config = dict(
    num_hidden_layers=15,
    vocab_size=19156,
    norm='rmsnorm',
    norm_place='peri',
    norm_eps=1e-05,
    bias='none',
    optimizer='ademamix',
    batch_tokens=[32768, 65536, 131072],
    max_seq_len=256,
)
MLP neurons of a small language model. Each row is named by its layer, matrix (down: output weights) and neuron, and shows model dimensions 192-287. Each number is 128 + 24 x the weight over its row's rms, rounded and kept within 0 to 255. A neuron's up and down rows have the sign that makes its largest values positive.
Before each neuron's rows, "raises" lists the tokens whose logits its output raises most directly, leaving later layers aside.

raises: "\n", ";", "\n\n", " (", "idency"
L7.down968 [145 106 162 137 143 171 166 148 114 131 143 101 122  93 143 134 106 134 149 164 129  79 119 120 132 116 151 109 175 134 162 126 103 143  72 139 160 105 147  91  91 117 112 109  97 158 132  81 133  91  98 139 125 128 129  80 119 173 119 141  94  90 115 124 118 128 171 156 129 151 128 144 159 132 114 111  83 168  96 119 150 180 126  99 123 111 115 127 122 158 112 144  97 109 134 111]

raises: "9", "7", "8", "6", "1"
L11.down7 [117 122 159 136 133 120 109  85 127 107 135 127 128  76 112  85 148 132 122 145 131 129 121 104 112 142 103 132  92 123 147 136 144 111 101 168 136 121 119 156 144 128 107 116 121  73 169 165 116 115 123 106 121 148  90 145 150 184 138 120 128 118 115 142 150  74 142 160 139 115 127 121 141 154 158 144 111 105 102  99 126 147 111 106 130 105 134 119 150 145  52  93 104 133 149 131]

raises: "3", "4", "t", "5", "1"
L5.down1308 [129 102 155 115 138 118 145 117 107 118 152 158 131  98 118 102 111 156 179 155 110 125 130 122 172 127 137  99 147 107 111 135 117 146  93 130 127 145 115 119 150 143 133 108 119  93 183  98 131 167  98 121  96 152 169 128 136 134 178 146 150  80 138 154  90 136 118 143 143 153 147 169 121  93 146 134 113 148  72  95 125 152 117 147 157  76 124 114 127 111 120 132 109 141 154 115]

raises: "ra", "ri", "ran", "u", "ric"
L7.down16 [136 148 112 134  95 143 136 142  75  98 142  71 113 151 106 145 160 118 144 136 118 118 134 136 118 118 116 106 131 109 148  94 133 155  55 108 117 149 129 143 121 138 111 176 116 113 153 122 120 153 130 162 122 176 131 121 128 131 101 106 149 156 115 134 122 127  93 126 176 135 122 145 146 128 106 102 156 104 164 130 105 107 147  89 165 109 140 138 109  91 143 126  98 121  81 138]

raises: "1", "2", "3", "4", "6"
L11.down896 [128 138 152 176 139 100 117 124  71 101 105 131 130 125 100  91 191 146 118 175 122  82 150 119 143 153 120  88 144  89 132 156 115 122  74 148 144 137 107 121 125 118 137  90 110 109 133 153 133 131 148 121 106 122 144 161 102 131 117 146 126 130  90  94 144  82 135 158 137 105 128  94  74 129 113 167 108 112  93 141 142 125 120 140 149 119 169 119 121 133 133 117  99 181 128  82]

raises: ",", ";", " |", ")", ":"
L5.down832 [138  63 114 136  97 108 150 182 144 135 136 128 134 133 185 145 140 131 138 108 152 132  71 102 177 118 154 133 134  91 111 150 149 118 124 175 144 105 107 124 164 139 135 126 109 151 149 141 111 141 142 109 131 134 144 110 127 170 140 140 120 115 152 172 146 117 131 124 130 133  92 139 136 134  87  80 108 135 175 118 113 137 146 147 157  92 146 137  84 143  85 167  71 100 144 164]

raises: " could", " would", " came", " will", " has"
L11.down1478 [119 118 111 111 151 124 138 125 102 158  87 134 180 121 150 118 166 105 119 135 115 139 130 119 129 144 178 119 131 150 124 133 155 135 110 140  91 117 134 131 110  99  81 183 139  91 104 116 126 149  98 106 121 153  85 145  84 127 154 114 117 171 137 145 111 130 154 125 146 143  95 121 173 146 147 112 116 108  71 127 123 116 139 146 147 111 136 141 151 138 127  96 168 152 117 154]

raises: " are", " often", " is", " usually", " include"
L11.down1295 [ 93 137 101 167 137 135 118 150 109 126 104 147 163 106 105 135 136 155 117 120 168 136 171 147 154 133 124 198 149  99 128 136 150  84 126 137 124 114 123 173 120  89 104 132 134 101 106 127 137  94 107 119  95  82 186 100 165 107 140 155 164 149 153 112 171 138 125 133 112 144  94 169 134 108 137 106 140 171  99 123 142 109 147 115 147 137 127 139 135 124 123 122 130 114 116 184]

raises: " what", " how", " a", " the", " its"
L11.down78 [110 139 155 127 136 140 141 125 120 179  91 127 114 176  73 130 110  83 128 118 169 177 120 136 162 138 117 137 193  97  97 120 110 154 150 107 132 164 110 121 131 137 120 113 113 175 118 155 130 109 138 130 102 113  81 125 124 185 159 116 152 127 146 101 144 132 156 150 117 165 140 171 125 135 136 120 123 119 140 148 163 109 153 123 161 146 117 116 120 127 105 107 156 132 140 135]

raises: " in", " or", " since", " and", " who"
L8.down334 [102 148 113  96 124 154 115 140 162 147 193 150 117  92 180 165 137 138 127 138 136 104 147 140 149 126 114 134 159  70 104 118 153  81  91 103 140 145 101 169 131 101 136 147 133 122 144 113  97 108 130  88 125 146 125 125 172 152 134 131 104 137 122 105 186 126 130  96 120 144 128 142  81 144 158 114 120 169 159 107 141 103 160 106 147 111 139 156 130 161  98 166 144  74 120 125]

raises: " the", " it", " ", " \"", " many"
L8.down103 [146 137 162  98 152 110 105 154 111 166 116 122 126 112 151 167  99 102 113 122 146 118 151 136 103 148 137 145  83 124 145  71 130 143 140 118 158 108 132 137  96 123 107 126 113  87 131 115  76 107 133 104 124 150 139 132 122 162  96 133 118 170 146 103 149 164 155 131 107 137 106 144  87 170 163  78 149 128 101 135 136 117 124 100  95 126 144 115 124 123 122 102 122 128 121 142]

raises: "183", "184", "185", "182", "187"
L11.down470 [ 91 124 122 107 123 130 106  85 104 118 117 162 155 155 127 101 164 178 144 130  80 114 131 116 123 148  95 133 164 123  80 143 124 129 152 133 133 119 131 141 130 178 138 154 160 117 152 114 148 112 116 113 139 138 111 111 154 164 142 119 182 133  86 109 146 147 101 113 137 135 164 139 161 109 109 146 122 119 135 133 177 140 118 154  73 103 107  99 141 151 132 117 134 146 121 157]

raises: " |", ";", ",", " (", " place"
L7.down85 [110 111 127 162 116  81 122 133  79 112 116 136 158 100 137 124 124 107 107 126 135 106 117 103  91 137  66 132 121 137 184 146 120 129 130 159 149 134 155 135 113 149 133  84 159 145 154 147 115 105 114 136 156 152 131 142 119 152 128 122 121  82 169  99 121  96 148 159 123 189 126 144 152 125 167 151  92 154 184  93 107 129 143 133 172  83 110 107 155 131 128 166 125 136 127 105]

raises: "ally", "earing", "lect", "ately", "osis"
L11.down1241 [148 108  89 168 136 117  92 128 170 157 127 145 100 111 144 143 146 116  96  78 100 155 164  64 140 126 140 126 170 104 163 120 136 132 130  99 133 112 173 167 126 124 127 182 153 165 109 119 123 125 125 156 114  98 119  96 142 164 118 136 157 155 117 128 124 113 151 114 119 130 138 133 148 132 134 111 132 156 108 125 142 106 145 151  98 105 166 145 143 115 131 136 121 109 145  84]

raises: "arts", "iers", "iders", "umes", "ans"
L8.down306 [125  95 119 139 123 153  85  86 155 180 157  84 141 107 128 119 160 134 154 150  66 131  74 122 124 110 150 101 100 112 119 124  83 160 148 147 119 126 125 148 105 142 143  90 136 154  98 124 139 152 114 154 140 124 129 157 144 173 124  78 145 164 128 136 100 115 118 110 120  97 112 152 151 125 128 131 132 116 126 100 132 111 129 125 134 143 115 137 112 124 160 146 128 109 116 138]

raises: " were", " are", " came", " will", " would"
L11.down1447 [170 127 153 101 157 108 139  93 118  94 114 140 192 124 122 154 147 140  96 125 118 107 126 143 125 114 132 140 114 152 144 135 152 173 116 147 137 113 125 143 100 115 114 158 121  98 127 110  97 166 115 126 120 136  87 141  69 117 126 130 144 144 191 152  92 159 121 176 107 130 109 103 146 165 144 120 136 153  81 171 118 131 141 105 133 122 120 115 165 104 153 117  80 154 134 137]

raises: ".),", ".;", ".)", ".:", ".,"
L8.down545 [ 58 137 159 191 138 107  96  81 123 105 106 120 144 137 146 119 137 120 136 129 121 167 103 146 140 106 128 108 111 152 117 153 110 117 128  90 185 104 137 119 102 134  91 102 124 144 137  83 142  99 131 102 127 115 123 167 119 126 108  95 151 148 115 122 140 131 113 100 172 123  78 122 163 160 140 120  98 113  78 178 125 154 120 140 102 152 125 122 139 123 132 155 126 122 155 149]

raises: "200", "190", "199", "180", "194"
L11.down1013 [137 161 150 108 165 155 153 132 147 121 134 128  95 111  94 130 130 138 144 157 107 133 115 116 124 178 127 147 146 118 146  94 126 176 135 119 138  94 110 158 120 134 117  85  90 143 134 154 153  83 127 168 131 112 124 150 118 160 167  97 127 106 143  89 157 123  99 141 131 114 118  93 137 152  92 140 135 108 113 120 109  85 112  89 155  51 122 154 122  92 122 135 134 174 105 157]

raises: "10", "23", "22", "24", "25"
L11.down609 [104 118 127 113 153 134 124 121 129  99 130 126 168 123 161  59 133  99 171 113 100 161 117 141 131 122 151 146 141 132 142 150 133 155  62 148 138 126 132 106 135 151 146  88 119 142 165 141 138 143  89 118 140 160 118 144 122 144 142 112 102 122 116 121 128 125 159 144 111 125 174 114 161 123  69 125 138 126 110 105 150 131 139 137 117  72 141 164 160 139 124 132 118 125 136 154]

raises: " Succeeded", " ", " list", " progress", " heart"
L5.down612 [126 114 142 132 101 135 128 167 124 100 144 122 142  89 109 134 123 143 135 180 148 125 158 106 122 163 100 124 153 159 135  99  87 158 164  85 148 119 110 119 132 115  80 134 151 142  88 137 107 118 116 116 146 110  95 140 110 120 148 142 120 118  91 129 130 124 120 113 161 117 132 153 146 162 191 114 120 130  72 191 147  95 149 116 101 106 144 168  94 134 145 141 135 153 116 148]

raises: " its", " the", " their", " his", " this"
L11.down684 [135  90 137 161 131 127 114  87 149 127 156 121 123 124 118  92 103 118 101 110 132 124 121 166 138 118 120 119  77 129 101 117 137 127 171  88 133 133 115 143 149  90 132  94 189 182 112 117 111 101 129 160  99 125 144 118 133 105 150 145 138 121 124 154 181 125 144 123 100 152 155 177  69 134 154 139 121 123  76 115 169 111 142 123 170 146  73  75 159 117 146  95 127 155 111 125]

raises: " her", " his", " him", " its", " the"
L8.down713 [ 70 128 151 140 163 150 103 117 114 122  98 126  95 154 136 119 130 122  96 114 138  73 150 164 115 105 118 111 103  89  87 131 134 172 140 120 149 153 125 122  95  85 115  90  94 136 144 105 102  84 139 138 113 146 161 144 103 151  97 163 145 146 150 131 138 131 109 121 125 157 122 142 109 124 158  82 144 111  76 129 126 120  85 111 142 117 119 111 131 138 138  70  88 140 117  66]

raises: " its", " their", " his", " how", " the"
L7.down553 [135 115 145 126 131 141 110 142 111  91 113 128 113 110 120 128 119 146 162  93 124  84 115 102 104 150 147 139 115 152 125 187 156 175 102 134 148 149 127  87 112 127  63 123  94 111 107 147 108 124 145 158 118 146 109 160 122 158  94 153 139 142 143 132 123 133 101 161 144  94  56 120 131 162 132  98 116 131 156 120 165 122  97  91 123  81 142  96 144 149 143 105 100 135 113  97]

raises: " and", " in", " of", " for", ","
L11.down1333 [123  96 101 148 139 108 127 162 103 126 148 153 123 113 118 134 142 132 127 147 133 108 191 103 153  75 116 147  98 123 188 153 124  93  93 156 146 130  89 119 137 129 140 135 108 149 118  79  83 114  66 115 127 133  97 152  98 247 131 108 143 130 154 120 151 144 132 147 120 134 120 172 113 142 140 136  85 160 150 117 131 170 149  95 115 148 155 110 191 109 117 118 139 139 113 106]

raises: " were", " are", " could", " they", " include"
L8.down487 [124 111 119 138  92  80 192 129 106 130 118 129 183 136 145 123 110 117 121 175 154 124 127 120 167 123 148 143 121 140 166 146 108 124 161 114 150  91 136 122 116 107 107 152 143 102 134 135 136 129 129 116 156 141 143 100  88 101 122 156 159 119 133 145 163 145 122 133 144 108 105 122 153 105 183  77 114 154  98 131 118 129 158 114 156 143 179 122 131 100  93 116 148 147 124 119]

raises: " are", " themselves", " include", "hips", " were"
L5.down893 [119 126 162 136 118  96 143 137  86 119 190 105 152  72 137 121 139 124  82 149 118 122 161 143 145 136 152 150 147 109 126 154  87 122 171 148 133 184 103 153 109 122 135  93 121 137 129 125 134 126 151 141 150 118  79 123 155 167 133 103 145 131 123 119 149 157  84 139 107 146  97 126 133 157 150 109 127 100 102 170 134 156 120  99 129 163 132 159 151 134  81 112 128 126 132 134]

raises: ",", ".", "ers", " –", " |"
L7.down202 [105 121 117 172  95 113 118 192 114 103  92 137 154 137 160 124  98 134 114 105 164 142 138 113 165 117 115  90 112 151 132 104 141 141 144 126  93 134 168 166 158 140 123 113 129 121 180 134 142 126  91 131 174 106 109 144 144 149 114 107 139  95  86 105 134 119 145 157 149 132 121 168 100  98  88 116 176 137 134 109 166 134 111 131 136 147 124 142 178  78 146 108 125 124 120 153]

raises: "'s", ",", ";", " (", " |"
L7.down1307 [108  81 108 115 128 118 146 142 115 167 164 148 179 123 167 104 144 119 128 137 125 129 114  95 149 125 146 125  98 110 155  93 142 125  83 133 151  80 135 104 135 127 114 122 115 110 116  76 107 117  87 125 120 165 126 126 123 191 123 122 125 120 130 125 156 149 156 129 117 128  72 148 118 114 214 127 129 142 145 120 163 141 172 136 136 153 132 183 106 135  76 145 131  93 113 130]

raises: " and", " The", " |\n", " &", "The"
L5.down1349 [146 101 133 113 107 132 120 110 140 109  93 129 169 172 119  83 144 131 129 139 128 165 125 156 110 154 133 130 101 156 129 142 120 140 133 108  97 192 167  74  97  80 147 131 109 134 140 116 120 117 120 116 124 110  99  78 161 152  98 177 160 142 138 105 130 124 163 157 102 147  81 174 145  95 100 139 141 121  83 129 156 156  83 116 119  83 117 101 145 139 112 131 126 172 107 154]

raises: ",", " and", " of", "ore", "'s"
L5.down272 [124 143 102 124 130 144 125 148 158 147  92 116  95 131 140 117 132 120 110 140 137 155 103 123 107 125 105  83 147 126 144 118 101 125  99 136 111 138 185 135 121 118 138 138  41 137 158 102 108 115 150 143 116 151 124 153 128 134 110 125  98  71 142 105 141  97 183 157 147 145  75 129 137 154  99 133 104 154 156  96 158 103 141 119 139 143 158 125 111 134 101  95 105 129 117 168]

raises: ".", ".,", ".:", ".\"", ".)"
L7.down563 [ 74 123 156 143 112  97 119 103 103 167 114 101 115 145 140 102 141 146 117 101 106 135  81 158 100 126 127 117 114 140 138 136 102 130 123  66 155  77 158 138 122 116 127 101 145 109 122 128 158 131  96 129 142 124 172 104 117 134  93 111 121 132 127 169 161 102 137 138 133 161  62 117 119 107 121 129 104 128 127 151 113 149 145 135 136 109 132 123 136 149 149 140 116 112 170 118]

raises: " they", " she", " it", " he", " there"
L8.down100 [159 123 162 144 188 108 121 133 144 116 109 143 141 115 139 118 121 126 149 144 117 138 136 145 139 144 191 142 139  99  99  96 121 143 128 142 189 125 121 102 128 140 151 110 156 170 157 102 126 147 113 100 129 118 137 100 144 112  98 108 129 155 149 145 120 122 136 103 137 129 135 111 114 155  90  92 112 114  98 145 118 129 137 117 170 132 129 122 107 137  62  84 143 166 110 157]

raises: " wife", " her", " husband", " siblings", " family"
L11.down332 [ 79  92  76 126 131 120 136 105 130 135 129 112 106 156 112 136 135 147  78 162 155 109 147 143 148 113 139 131 147 130  95 111 133 119  99 126 112  87 108 119 152 103 114 156 160 108 153  95 150 128 148 141  82 117 131 107 127 128 124 146 162 105 187 157 135 162  93 150 120 114 153 113 104 116 104 105  84  71 162 122 146 118 130 119 164 169 135 145 135 135 159 158 122 156 139 129]

raises: "h", "hi", "hn", "ken", "e"
L8.down1512 [119 103 147  54 141 129 163 167 140 139 164 166 174 139 129 144 109 119 130 123 137 144 146 171 106 161 141 122 140  71 128 126 130  92 104 129 120 133 130 150 129 150 140  99 156  91 144 115 148  70 115  69 152 125 119 114 135 174  93 132 150 162 111 113 111 148 120 126 164 116 149 112 146 112 150 123 116 107 126  99 141 115 102 157 149  71 148 121 137 158 136 163 103 126  93 132]

raises: "-", ",", " and", " ", "."
L8.down1228 [105 121 172 103 129  84 105 174 156 143 103 138 134 116 117 131 156 134 108 167  95 127 151 156 124 162 112 106 131 153 130 146 129 129 128 101 105 123 182 132 107 135  76 116 121 144 155  93 120 142 119  99 120 129 101  98  91  71  95 134 123 114 194 131 128  98 128  95 109 133 112 148 105 115 116 139 126 147 158 154 118 119 116  96 153 127 151 102 121 111 142 126 125 143 104 157]

raises: "'s", ",", " and", ";", " ("
L7.down1314 [118 104 132 104 130 127 153 154 152 131 120 110 180 113 110 147 176 118 123 159 154 116  96  99 149 118 147 137 110 103 122 107  89  95  90 139 132 126 177 138 137 112  84 134 148  97 109 112 138 120 111 103 128 131 168 141 137 154 123 174 106 102 131 107 166 109 167 132 124 161 114 114 114 142 156 133 133 126 100 163 136 120 148 123 149  98 152 141 128 128  92 126 120 124 119 179]

raises: " (", ",", " |", ".", "-"
L8.down496 [117 119 112 139 128 124 159 102 157 141  99  51 162 111 118 102 118 142 142 146 143 138 141 123 134 166  88 130 119 133 139 144 124 155  88 132 118 110 178 155 137 165 131  99  86 120  86  98 111 149  96 104 116 140 112 121 115 131 126 110 114 136 125 148  95 119 118 149  82 118 146 172 132 140 146 122  94 113 164 138 108 144  99 106 114 141 186 102 126  71 162 137 128 131 131 141]

raises: "02", "03", "92", "52", "72"
L11.down942 [138 136  80 107 127 130 109  94 118 100 121 127 130 192 134 159 138 133 119 138 135 112 150 135 132 102 122 118  90 153  96 106 128 162 137 152 147 139 118 144 164 143  89 151 136 117 144 117 122 133 107 111 153 119 121 153 163 255 110 135 124 112 107 121  94 119 112 112  97 105 126 120 121 134  74 141 132 111 108 121 119 139 155 137 140   0 136 112 142 158 137  91 145 134 127 161]

raises: ".", "/", "m", "°", "–"
L7.down580 [103  69 120 127 140  88 109 115 137 155 101 158 164  98 157 130  71 129 139 113 142 128 128 166 149 124 157 108 126 179 148 133 120 155 155 112  79 128 154 125 123 116 140 154 145 127 144 131 120 166 124 144 125  88 139  76 128 172  99 131 165 106 138 124 113  85 134 130 113 153 152 167 130 173 117 147 148 113 171 137 108 147 149 126 146 150 138 129 105 115 134 125 157  94  77 163]